From a checkpoint of a small transformer trained on Wikipedia.
Architecture: LayerNorm before each block, biases, ALiBi.
Training: 567M tokens, 4328 steps.
MLP neurons of a small language model. Each row is named by its layer, matrix (up: input weights) and neuron, and shows model dimensions 32-127. Each number is 50 + 15 x the weight over its row's rms, rounded and kept within 0 to 99.
After each neuron's rows, "fires in" lists the words (lower case) most often at its 100 highest values on Wikipedia text that the model never trained on.

L8.up247:51 40 70 65 36 43 33 40 87 43 44 50 56 55 75 70 66 18 52 59 44 43 47 39 45 49 45 40 45 49 53 41 53 81 57 40 57 51 50 51 52 52 55 15 47 57 33 63 28 57 42 55 48 57 64 31 81 27 22 47 47 53 33 26 53 26 53 17 52 52 15 45 81 73 87 41 35 77 46 63 54 43 68 58 28 57 55 59 67 65 64 61 65 40 54 53
fires in: "had", "have", "has", "i", "having"

L5.up1249:39 38 31 76 42 46 43 57 21 54 76 50 79 64 49 72 20 61 61 37 67 49 64 47 78 67 35 40 42 32 52 57 45 42 76 28 39 82 35 59 63 56 37 35 54 60 72 62 44 78 51 47 23 54 55 22 54 52 74 29 65 39 16 44 38 54 43 50 34 53 41 25 43 67 51 54 32 65 31 34 63 27 47 49 49 35 41 67 78 34 82 65 48 41 42 51
fires in: "and", "other", "various", "of", "or"

L3.up1184:65 31 76 47 62 55 60 53 03 39 62 48 71 39 67 58 34 78 70 45 25 61 41 17 69 48 45 62 61 56 31 59 76 60 29 55 49 59 39 31 52 58 70 66 71 42 34 41 59 41 77 45 45 33 79 42 60 30 33 69 25 42 36 48 71 42 64 58 70 40 64 75 59 48 41 46 51 34 43 25 46 30 26 71 41 43 29 80 37 44 47 56 52 52 36 58
fires in: "of", "1", "year", "in", "8"

L8.up990:51 71 28 72 51 38 52 63 42 64 51 18 63 37 17 44 99 50 46 56 41 52 50 33 53 41 32 33 60 56 40 60 16 37 75 77 43 77 48 53 44 44 33 77 73 35 41 63 59 75 42 28 64 59 71 59 78 71 52 22 32 39 27 34 60 35 43 59 52 53 38 42 41 48 47 42 45 44 58 38 72 40 47 45 35 46 28 31 40 54 35 66 59 43 34 37
fires in: "had", "have", "has"

L3.up790:36 33 31 50 71 30 55 60 62 30 38 41 47 80 51 43 46 53 51 43 49 50 56 58 38 55 62 67 62 60 62 62 51 54 36 39 59 48 44 48 41 35 16 81 58 33 61 46 47 26 40 26 57 46 26 35 50 44 79 43 46 57 57 48 52 23 34 43 65 49 58 48 53 26 42 40 52 43 45 42 37 08 71 40 33 65 37 49 58 30 67 60 43 40 93 65
fires in: "his", "their", "its", "her", "your", "our"

L7.up1407:61 43 59 45 56 43 38 49 58 46 41 32 62 48 37 64 71 51 43 34 68 37 46 22 25 37 39 57 60 72 53 39 49 58 69 48 42 57 04 35 56 55 74 29 67 40 32 55 55 35 25 68 26 51 47 58 63 63 73 50 46 63 67 73 51 54 61 75 60 32 46 33 43 49 50 49 58 56 57 65 38 33 18 38 32 45 61 54 45 70 66 28 30 24 70 40
fires in: "has", "had", "have"

L5.up456:34 69 67 58 45 54 62 39 40 67 32 42 75 50 11 74 49 30 35 71 49 72 40 60 57 38 26 45 31 47 76 14 30 26 60 45 41 43 40 50 57 61 60 58 52 45 35 53 34 34 63 55 52 32 72 48 45 52 53 83 59 63 37 33 46 50 37 63 40 52 81 36 64 46 69 68 68 65 68 53 55 40 48 78 17 68 66 55 63 46 44 69 67 52 72 59
fires in: "to", "they", "he", "who", "also"

L5.up300:53 79 58 82 37 46 45 45 68 68 43 23 49 58 37 54 51 32 54 53 51 27 67 65 33 41 29 47 28 48 68 34 33 54 42 29 12 34 74 45 40 45 67 49 37 36 41 74 39 25 47 24 37 74 63 58 37 31 68 53 58 38 34 67 57 20 27 27 42 42 51 39 69 47 52 60 62 50 40 45 31 38 72 49 63 62 48 58 56 64 38 82 39 67 29 55
fires in: "or", "to", "and", "of", "the", "however"

L7.up593:65 62 60 64 69 50 72 54 61 65 27 04 71 46 31 81 41 66 62 63 56 56 36 44 15 55 75 91 49 61 61 49 55 56 55 36 37 61 53 58 72 57 52 47 39 29 32 38 65 22 60 59 57 23 37 70 46 49 57 38 78 60 48 50 72 78 67 74 44 36 42 55 36 49 43 30 51 53 56 38 68 76 43 28 43 58 23 51 43 65 57 51 22 45 42 17
fires in: "is", "far", "originally"

L3.up558:46 57 53 61 61 54 43 56 36 42 64 57 60 54 37 79 56 55 33 43 69 34 22 25 60 32 66 56 58 33 49 50 55 71 35 48 38 45 79 42 57 48 45 44 54 44 58 47 49 46 72 49 49 55 14 42 39 54 38 83 37 59 26 60 70 46 51 40 34 24 46 58 38 35 52 39 54 47 54 27 47 51 22 59 35 54 53 60 58 60 49 45 65 48 35 34
fires in: "some", "one", "a", "more", "most", "another"

L5.up1380:57 43 62 58 64 47 29 27 50 70 31 50 44 61 74 52 76 52 28 59 53 41 37 11 33 45 65 56 36 32 70 33 08 47 29 74 52 71 30 21 65 58 50 43 83 44 46 55 52 86 56 33 21 34 61 64 57 29 39 44 30 59 40 42 54 37 54 36 29 43 57 51 64 43 30 48 41 50 55 61 57 55 21 53 38 87 61 48 55 45 65 62 52 47 40 51
fires in: "have", "has", "having", "had"

L5.up1340:44 42 62 49 42 52 59 37 43 44 45 41 57 48 41 75 46 36 42 28 60 51 74 58 31 58 35 79 49 60 65 43 34 18 64 30 58 47 65 32 52 50 37 61 73 62 48 68 67 49 76 34 90 68 41 55 56 14 55 50 42 42 66 53 38 43 60 09 61 39 42 36 59 47 21 52 67 59 48 31 28 29 38 55 00 63 49 38 50 56 53 58 56 43 77 38
fires in: "his", "s", "her", "claimed", "made"

L5.up1523:40 71 38 29 42 61 38 58 31 38 40 47 34 57 48 72 39 80 50 51 44 60 43 59 60 53 58 24 58 44 27 51 73 23 62 55 56 35 38 34 73 45 48 74 22 61 46 56 45 18 35 21 46 45 53 76 75 35 61 33 35 51 61 37 51 58 36 56 63 89 35 57 36 48 51 65 32 57 37 47 36 53 65 49 70 68 62 33 34 52 56 69 49 50 89 59
fires in: "of", "from", "through", "into", "using", "via"

L3.up578:29 59 61 40 81 60 46 50 58 44 46 60 69 27 45 66 62 46 29 52 51 61 59 63 70 45 62 64 42 36 48 48 54 36 65 37 67 64 59 30 81 76 58 18 47 54 41 62 50 70 58 60 22 51 39 56 55 35 55 63 63 56 51 41 31 54 54 34 52 33 53 66 60 50 40 32 54 37 60 61 38 52 41 67 53 64 66 35 41 32 68 62 50 38 48 32
fires in: "he", "hydrolagus"

L3.up190:50 66 57 20 76 48 38 65 46 53 35 42 61 62 81 56 42 55 38 24 49 60 78 58 46 22 75 47 39 68 52 45 64 41 52 71 49 52 64 70 64 57 51 64 47 53 50 57 30 69 70 31 39 52 33 54 38 20 55 51 38 69 75 67 41 56 58 49 36 39 49 94 09 44 64 70 27 47 38 69 38 67 43 66 47 65 55 52 40 44 74 57 45 30 53 30
fires in: "in", "there", "operation"

L3.up1251:42 56 45 58 05 62 44 50 59 61 28 69 65 48 59 41 23 52 75 52 78 53 31 31 59 68 66 47 51 25 53 22 67 77 42 43 48 21 47 41 31 62 38 44 24 42 46 70 57 54 69 44 53 47 82 48 50 79 49 36 53 37 36 48 40 39 69 50 59 51 24 48 51 33 31 52 32 50 77 70 49 65 58 39 56 56 58 70 70 32 72 58 60 40 41 25
fires in: "and"

L3.up1432:46 81 49 50 41 44 36 44 51 42 45 54 40 55 52 67 79 67 45 59 45 46 42 51 67 22 75 44 74 37 77 63 63 46 22 36 47 64 41 53 46 53 27 35 71 33 75 63 55 54 79 42 25 60 77 43 51 49 40 64 38 57 66 28 47 54 56 59 62 23 57 63 48 50 48 40 57 11 47 36 57 49 31 51 73 76 57 56 28 47 74 66 52 22 62 28
fires in: "one", "1"

L5.up437:43 51 59 75 27 55 77 40 46 27 28 56 59 68 43 59 49 45 38 38 49 40 32 48 55 74 52 62 60 42 68 69 61 47 34 40 43 69 49 46 46 57 48 50 47 38 59 40 38 28 62 55 43 41 50 74 42 43 12 43 54 76 35 74 44 35 37 65 79 59 33 81 53 35 35 15 26 37 63 75 81 27 51 38 52 80 49 51 52 41 53 50 54 38 61 34
fires in: "the", "its", "her", "his"

L5.up1284:45 38 36 49 51 42 51 34 46 51 54 34 26 40 61 40 47 41 49 49 60 29 47 28 47 52 64 38 30 53 53 46 47 58 37 46 29 61 49 37 48 25 86 56 48 40 45 14 66 38 75 39 46 61 47 34 49 58 36 18 75 48 51 69 66 68 52 77 65 51 48 59 50 48 48 30 48 46 42 50 66 65 55 42 84 87 41 49 54 69 43 48 35 52 65 24
fires in: "an"

L7.up196:60 54 58 42 58 48 58 61 59 32 45 75 41 55 43 53 58 51 24 19 67 44 51 50 74 77 31 42 59 57 45 54 60 44 29 35 55 41 71 37 30 62 51 67 53 48 41 52 44 80 61 44 43 31 41 84 48 57 39 54 35 39 45 42 53 72 43 58 73 43 48 44 57 57 78 33 56 74 56 54 75 68 25 52 35 60 47 64 56 36 85 56 44 55 32 41
fires in: "the", "new", "former", "that", "old"

L7.up98:24 71 38 23 45 59 41 46 43 54 47 30 66 58 32 28 69 52 53 61 66 44 28 41 42 71 64 73 51 41 48 45 43 29 52 44 36 39 43 33 52 54 79 63 86 63 64 65 27 65 54 39 59 58 31 31 26 36 57 60 45 76 42 73 69 45 58 33 47 70 70 60 37 65 33 65 62 61 79 49 59 33 22 43 27 58 49 44 47 48 61 58 58 48 48 41
fires in: "to", "i", "should", "would"

L3.up1124:25 43 49 26 67 56 43 52 56 53 38 47 37 61 46 59 91 59 33 56 35 61 66 54 36 85 57 41 41 46 49 67 40 49 42 53 63 51 64 31 63 65 62 39 56 26 58 45 83 49 31 51 58 35 55 69 51 62 45 63 45 54 38 34 42 73 68 32 51 41 78 70 58 49 37 69 59 54 30 61 65 58 58 52 62 69 44 81 54 20 38 46 54 19 47 46
fires in: "he", "heat", "newly", "heart", "successfully", "they"

L5.up996:54 55 61 46 51 27 24 55 34 38 41 35 30 55 45 75 68 47 36 66 33 72 60 38 51 41 23 62 52 71 38 63 41 41 45 61 27 70 56 46 68 63 63 56 36 45 53 67 37 24 51 50 77 32 39 56 15 51 44 46 67 31 40 45 46 39 46 33 61 61 54 48 72 32 56 48 56 43 57 34 62 43 28 63 37 61 47 16 65 58 66 64 70 08 45 33
fires in: "to", "her", "his", "its", "after", "s"

L7.up1121:61 76 52 51 43 39 37 52 64 40 44 52 63 51 70 43 41 37 36 57 57 46 47 09 39 57 45 41 66 38 19 56 52 36 67 47 67 44 67 32 85 50 47 55 72 54 41 50 25 71 48 65 57 74 33 72 69 35 53 45 69 59 41 40 59 38 44 51 49 54 57 31 35 68 41 39 56 67 65 64 45 25 53 52 30 40 60 60 47 48 64 79 54 50 37 11
fires in: "can", "would", "has", "could", "may", "will"

L5.up146:62 59 68 81 27 55 64 54 30 51 26 25 47 62 41 73 22 47 44 29 44 51 61 42 59 48 66 60 46 52 63 51 75 65 99 53 42 66 44 42 68 43 51 65 59 42 48 38 54 63 48 34 53 28 45 80 51 75 29 81 52 33 29 68 43 59 75 50 57 49 38 48 65 45 73 36 45 72 30 75 76 53 42 53 60 31 29 38 58 30 29 73 26 54 47 74
fires in: "after", "following", "at", "to", "part", "in"

L5.up873:28 61 46 27 57 52 69 50 80 65 52 38 51 59 37 71 64 61 43 65 40 59 61 31 39 72 55 46 43 80 46 32 60 63 67 29 23 59 51 31 59 53 69 50 32 49 66 39 41 16 65 32 29 53 26 49 30 67 43 72 40 54 49 68 37 37 34 65 48 35 52 40 48 30 45 39 48 48 66 40 77 35 43 60 25 54 38 69 44 56 44 78 40 69 38 58
fires in: "the", "s", "her", "to"

L7.up968:54 51 61 28 62 44 44 72 50 37 30 39 49 58 27 72 42 55 54 57 68 56 31 31 88 77 50 56 64 54 29 53 75 57 26 28 52 72 39 62 37 55 31 61 61 18 58 63 49 29 45 47 68 38 62 61 51 21 35 66 52 53 51 74 41 58 47 61 60 54 53 58 53 37 23 67 45 34 50 63 31 60 55 60 22 69 19 32 57 76 57 46 47 62 69 36
fires in: "at", "in", "of", "for", "over"

L5.up1231:58 41 46 59 35 68 51 54 50 47 24 21 60 48 46 39 59 66 00 43 60 56 54 22 33 58 55 46 46 32 46 18 39 50 41 49 63 36 77 60 50 60 49 61 49 64 46 42 49 42 68 66 17 56 60 23 71 44 53 57 59 55 76 70 35 36 44 55 53 59 70 73 61 27 53 58 49 65 54 65 49 57 42 63 61 66 28 48 63 51 35 43 39 50 57 73
fires in: "is", "has", "have", "was", "came"

L3.up78:42 69 67 47 50 27 26 15 35 68 58 35 54 59 70 60 42 60 44 54 55 49 53 53 86 45 51 31 56 64 66 51 63 32 49 70 49 35 47 29 75 31 54 61 49 63 71 52 45 24 44 49 58 44 41 30 66 33 41 18 42 82 32 53 49 44 43 34 43 29 68 75 66 25 60 79 16 42 36 35 68 27 73 48 39 32 42 29 68 32 68 53 51 65 48 54
fires in: "of", "1", "in", "from", "at", "2"

L5.up1217:36 44 83 78 28 46 42 56 32 55 29 40 66 40 28 32 03 52 49 31 41 41 51 45 32 54 64 39 40 56 82 70 55 57 60 83 80 68 49 37 61 51 67 74 56 58 37 56 69 58 56 42 39 70 63 43 44 48 57 47 60 69 58 43 56 43 38 44 55 67 69 42 37 69 38 59 57 61 57 46 71 57 55 44 35 41 17 43 61 65 53 37 41 96 63 32
fires in: "as", "first", "of", "by"

L8.up147:45 39 58 29 40 28 56 41 29 53 26 46 42 63 42 37 20 76 60 35 50 36 40 50 52 40 37 56 63 77 36 41 70 47 35 35 51 64 50 78 57 38 62 63 42 51 57 08 59 68 75 43 79 41 42 52 44 57 63 71 42 66 64 44 56 53 65 65 57 58 45 23 35 51 65 48 67 42 58 59 55 63 43 65 22 41 60 73 11 62 43 52 39 41 49 58
fires in: "0", "1"

L3.up8:45 25 18 55 17 77 29 31 31 37 47 44 46 54 64 48 50 63 40 48 70 60 34 59 45 39 57 67 39 49 53 34 47 70 54 53 37 57 56 61 96 63 47 49 43 48 20 29 56 60 69 36 57 34 69 55 52 60 67 68 44 33 25 61 58 79 45 25 43 33 80 34 37 52 61 53 24 64 34 60 59 49 37 72 26 54 59 46 45 23 59 64 27 32 56 50
fires in: "with", "released", "including", "by", "included"

L5.up684:29 27 29 27 56 47 68 33 41 66 79 54 63 26 33 62 70 66 26 76 43 33 48 47 62 26 25 39 56 56 79 21 64 24 61 25 54 49 72 57 65 65 45 86 69 61 60 60 37 53 55 55 63 28 63 43 46 59 48 88 73 53 55 57 28 22 73 54 57 24 68 55 59 35 53 45 52 69 57 38 59 42 60 58 43 52 60 60 74 53 29 44 90 59 27 77
fires in: "to", "who", "would", "must", "which", "that"

L5.up24:50 43 56 65 36 42 78 43 22 24 50 47 65 59 51 57 41 55 49 57 58 58 66 45 52 46 35 50 81 49 55 45 62 35 46 41 44 59 58 52 22 44 58 67 39 75 35 60 46 46 47 70 24 42 37 65 79 42 58 64 67 52 48 78 60 36 79 72 32 37 27 58 41 61 37 44 53 79 44 51 72 65 65 63 42 64 55 55 30 26 54 50 43 57 31 60
fires in: "in", "the", "on", "at"

L8.up417:58 61 67 50 45 55 39 73 32 60 73 49 50 48 42 54 25 35 53 32 49 48 63 27 14 11 58 59 47 29 89 40 61 20 70 59 55 54 35 51 27 60 43 60 52 44 34 52 41 48 52 47 33 60 64 57 40 67 39 42 54 47 50 49 67 52 37 35 71 64 32 53 21 59 31 28 63 54 29 59 75 45 70 51 64 49 35 36 45 82 40 48 57 39 48 34
fires in: "was", "originally", "as", "is", "minister", "ministry"

L5.up926:58 34 56 64 39 38 65 47 60 80 65 37 39 44 32 43 60 48 42 34 22 54 45 61 58 43 58 71 61 39 41 66 40 46 32 75 48 42 46 17 17 34 52 58 55 58 72 62 49 38 34 41 37 90 42 38 22 42 23 51 59 58 29 74 70 60 61 58 55 69 51 44 50 46 38 51 80 71 63 45 48 47 50 28 56 43 49 58 36 45 55 65 52 70 67 37
fires in: "the", "its", "his", "loan", "s"

L3.up154:65 53 29 38 48 68 53 56 74 47 56 63 65 50 43 57 12 40 65 50 76 66 25 86 73 53 33 31 58 67 31 54 61 58 46 26 39 36 40 56 35 68 55 47 33 42 61 56 78 51 39 43 52 38 51 30 44 44 66 78 67 45 41 49 42 49 31 32 66 59 54 55 83 40 43 40 32 55 51 72 47 46 45 27 72 59 37 36 76 78 44 54 57 47 47 43
fires in: "and", "so"

L5.up1373:55 41 43 53 64 61 37 56 42 38 42 74 53 56 63 76 28 56 44 49 67 57 56 40 32 63 52 42 46 17 62 50 75 59 59 37 30 77 40 57 59 61 55 69 37 22 24 56 25 27 52 38 58 48 61 75 43 22 49 53 60 33 38 59 56 39 26 42 75 40 58 63 35 53 44 40 44 40 53 54 59 45 51 83 41 65 46 46 60 26 64 78 61 74 53 37
fires in: "in"

L5.up1399:31 71 67 70 32 55 80 45 27 60 43 32 75 70 34 38 47 74 33 37 51 25 72 40 65 77 68 47 49 82 62 61 46 61 36 28 39 67 41 68 58 74 29 26 61 93 58 62 57 66 72 40 52 78 69 37 56 41 48 66 46 51 50 71 68 36 41 61 56 62 29 38 25 76 43 36 68 52 41 42 54 81 62 47 56 62 38 54 50 30 56 44 35 28 50 25
fires in: "of"

L3.up498:47 56 43 63 52 42 59 43 58 57 23 47 23 84 70 57 47 67 63 39 52 46 52 30 53 26 77 61 62 50 57 35 26 48 47 55 46 70 48 79 66 59 41 57 34 56 77 35 58 42 74 26 72 65 53 65 51 36 66 54 24 63 53 25 53 29 53 37 60 46 50 32 26 60 69 77 70 62 42 37 48 35 68 65 59 43 34 60 48 35 50 61 55 47 93 64
fires in: "of", "for", "by", "in", "with"

L5.up1276:40 69 72 71 25 49 40 45 49 56 45 37 41 50 28 29 36 54 59 60 60 48 50 26 23 56 68 63 34 48 54 55 55 58 45 43 65 44 48 49 80 48 44 41 43 65 53 43 34 64 75 56 40 50 62 46 78 47 51 38 44 63 73 32 49 69 46 35 57 39 75 71 51 44 38 49 66 21 54 75 81 57 58 32 31 47 44 54 31 74 55 63 28 69 63 63
fires in: "was", "were", "is"

L3.up1327:23 66 25 39 63 60 50 28 61 37 45 47 78 24 43 62 52 82 51 50 71 38 43 66 63 55 21 36 27 42 32 42 37 62 68 56 42 64 51 40 52 54 44 42 67 40 39 61 90 66 27 45 57 56 60 67 49 56 59 50 40 56 41 58 48 66 73 31 38 32 67 23 45 49 62 23 56 49 40 73 29 68 48 63 40 62 69 34 47 06 88 48 36 68 45 53
fires in: "several", "of", "many", "numerous", "other", "few"

L7.up1090:29 50 29 36 50 69 47 47 33 51 36 43 68 61 44 38 53 69 46 61 56 51 41 36 21 21 27 35 49 62 64 88 42 75 51 50 48 25 41 75 63 53 76 32 37 41 60 47 61 53 57 36 60 59 32 34 41 45 42 40 35 46 22 49 41 46 42 70 60 57 36 40 51 27 21 73 86 54 46 67 43 41 61 42 79 73 54 44 48 39 41 66 83 66 34 35
fires in: "and", "it", "he", "as", "she", "entitled"

L3.up1423:27 52 65 71 31 67 26 35 58 31 51 23 31 53 40 68 61 56 69 53 15 23 73 38 46 25 68 63 50 60 68 67 46 51 49 43 54 68 44 64 70 38 49 66 40 58 57 66 76 37 23 62 39 73 83 65 47 41 26 43 46 66 60 41 48 36 42 62 55 58 44 40 53 85 47 61 49 41 41 39 53 50 36 69 25 74 33 40 70 32 36 44 57 53 69 34
fires in: "have", "had", "having", "who", "has"

L3.up1368:26 44 77 38 45 55 62 72 71 67 41 67 60 68 56 49 72 63 43 45 49 37 29 50 41 33 57 67 78 61 47 89 62 86 17 32 59 56 65 44 58 44 70 63 44 71 93 37 34 61 46 35 67 61 24 47 67 11 79 86 36 57 27 66 46 39 38 61 44 51 46 39 74 37 67 57 30 70 35 27 67 75 69 44 55 33 34 41 54 37 29 69 55 34 41 71
fires in: "it", "and", "which", "for", "they"

L8.up401:31 64 42 28 41 36 50 48 72 61 55 31 76 31 41 41 70 37 43 55 55 47 61 32 30 59 47 65 38 44 58 25 42 44 48 63 45 71 31 59 85 76 48 47 75 40 53 32 64 58 17 58 62 44 37 78 53 35 52 55 39 54 65 30 41 75 53 62 64 37 59 56 34 50 85 50 61 56 39 79 42 28 41 38 42 38 56 60 43 62 67 30 55 56 61 66
fires in: "had", "have", "not", "to", "has", "he"

L3.up1369:57 67 60 54 10 48 36 43 33 45 67 25 45 46 58 76 73 47 80 29 66 35 42 20 46 49 39 33 41 73 28 51 56 73 46 20 56 62 36 63 64 65 35 48 23 54 47 71 44 64 71 52 64 46 49 75 37 48 50 59 56 72 35 39 68 51 52 69 39 46 56 51 30 58 55 78 48 44 58 49 60 75 50 40 60 72 57 51 54 48 40 39 40 53 36 24
fires in: "with", "under", "of", "over", "on", "for"

L5.up913:28 46 42 37 39 20 48 80 76 30 42 60 78 66 19 61 47 37 62 67 49 40 53 33 22 49 29 50 59 48 53 52 88 57 49 52 57 55 58 37 46 36 62 46 50 28 38 58 63 12 69 55 74 67 42 22 51 48 54 65 71 56 32 49 57 64 49 57 63 64 40 44 71 50 58 69 60 44 53 37 56 38 23 41 39 65 42 31 44 35 33 32 30 63 99 85
fires in: "his", "the", "their", "its", "public", "they"

L3.up1518:45 83 29 49 36 42 42 46 78 67 47 23 24 54 69 39 43 65 56 55 50 75 38 56 42 48 66 58 55 53 23 65 46 52 36 34 65 50 15 56 44 46 28 66 56 72 62 30 39 57 58 37 71 56 34 66 27 74 42 56 60 43 59 47 37 47 23 11 37 72 39 31 32 27 65 49 67 51 56 44 41 47 73 48 61 46 34 65 40 56 43 46 28 43 50 38
fires in: "the", "d", "tbd"

L5.up251:25 64 43 33 48 36 55 39 41 23 48 72 34 55 23 38 59 41 72 61 56 51 36 52 32 40 25 43 43 71 49 28 50 32 55 54 25 68 50 44 68 67 52 69 46 75 74 62 38 39 53 45 77 33 63 49 29 22 48 43 34 81 37 48 37 75 63 44 46 46 40 37 78 35 35 14 55 41 54 48 45 40 74 67 56 54 41 44 58 22 55 55 23 49 46 64
fires in: "of", "two", "three", "several", "four"

L5.up1131:37 59 68 30 62 47 54 63 62 66 59 63 65 33 62 74 57 61 35 53 42 38 56 39 35 17 46 70 61 64 44 45 17 53 25 47 32 50 48 45 60 80 62 44 73 43 59 46 48 39 55 46 41 43 43 32 35 35 40 64 57 53 30 30 59 31 48 72 57 52 88 38 51 53 70 71 33 40 41 29 60 27 50 48 50 82 71 42 86 52 48 40 48 43 71 38
fires in: "who", "to", "had", "they"

L3.up465:58 58 55 57 66 44 30 52 45 56 72 29 60 59 45 58 47 46 41 30 41 50 75 80 66 53 52 51 64 44 38 44 94 68 48 57 69 83 57 32 51 52 65 51 32 36 73 55 37 44 40 43 43 35 40 51 32 42 59 54 66 66 66 67 31 25 67 63 40 51 49 43 37 55 61 48 61 48 66 44 35 90 56 42 50 51 78 50 48 61 36 57 31 47 42 38
fires in: "college", "board", "north", "age", "east", "day"

L3.up1426:29 34 29 36 40 78 72 36 42 49 45 56 81 24 31 46 63 60 80 34 77 48 68 43 41 61 42 47 52 73 45 53 34 53 58 71 75 55 29 40 32 69 47 48 71 43 56 27 38 65 61 33 71 64 62 83 52 68 55 35 42 52 49 48 52 41 51 38 03 51 68 60 30 53 31 40 58 38 53 71 67 44 68 28 63 28 51 40 68 60 68 58 32 54 52 57
fires in: "of", "2008", "copenhagen"

L7.up94:55 39 35 30 41 31 44 47 44 39 43 30 47 27 47 46 85 61 49 45 44 55 75 46 39 31 43 26 86 60 28 49 60 25 36 80 45 33 36 34 41 28 64 92 47 37 50 59 37 22 49 19 55 57 76 63 22 28 52 46 59 55 54 48 42 57 52 25 41 46 56 32 26 35 71 50 53 57 68 51 56 00 26 44 42 67 37 40 77 27 55 50 81 35 25 31
fires in: "to", "would", "could", "did"

L7.up107:26 62 37 13 53 56 58 46 28 55 63 56 49 23 48 23 59 47 49 64 68 43 30 44 41 38 37 48 54 60 70 50 35 27 60 54 70 61 70 55 70 69 61 84 59 56 45 79 44 72 39 20 64 67 46 76 55 32 33 74 76 33 68 28 35 26 63 45 60 33 66 42 58 31 26 48 37 65 55 57 56 25 30 58 36 40 46 52 54 39 62 65 73 21 29 42
fires in: "to", "would", "could", "they"

L3.up1401:38 50 34 43 69 29 40 53 42 76 54 47 29 71 29 71 60 39 39 54 69 41 20 41 41 42 46 44 46 24 13 46 38 64 55 60 73 55 52 62 52 55 58 66 36 51 53 48 94 74 42 55 42 80 20 31 48 32 55 67 66 46 50 65 67 46 61 65 49 30 64 47 48 39 47 57 77 65 71 24 45 31 22 35 57 46 34 45 29 74 49 35 39 51 64 26
fires in: "more", "was", "most", "costa"

L7.up53:48 68 19 25 54 42 62 44 41 71 57 50 53 41 55 49 60 47 21 63 39 44 32 41 29 55 42 70 47 79 42 57 62 68 59 38 79 80 57 36 75 32 65 50 51 53 68 21 35 47 41 52 41 58 40 51 41 43 51 61 61 46 59 51 31 18 44 80 60 35 68 04 56 33 67 75 21 43 44 39 44 35 37 40 51 48 27 67 40 75 43 38 56 59 32 67
fires in: "to", "will", "may", "can", "not", "we"

L3.up1336:28 60 89 42 40 41 50 45 36 44 29 64 50 45 24 61 64 47 24 37 76 42 39 52 19 58 17 42 30 57 60 61 86 53 45 54 41 75 49 43 63 46 38 25 34 78 47 53 47 23 51 26 27 56 38 37 61 58 43 65 55 53 42 53 46 49 50 34 49 43 59 54 48 26 24 21 65 24 51 63 35 52 51 14 58 56 35 57 48 48 35 64 34 49 66 56
fires in: "his", "s", "the", "their", "her"

L5.up388:54 56 43 46 58 23 72 74 37 71 17 38 42 48 56 25 65 57 42 41 75 50 41 55 25 56 62 45 46 49 64 52 67 57 51 52 63 41 53 40 77 23 62 37 31 34 35 27 66 39 75 53 46 67 29 34 45 43 27 50 61 52 52 52 80 64 50 88 70 62 40 47 31 59 25 59 57 54 40 63 73 44 26 51 59 55 65 60 54 28 41 40 65 60 53 61
fires in: "an"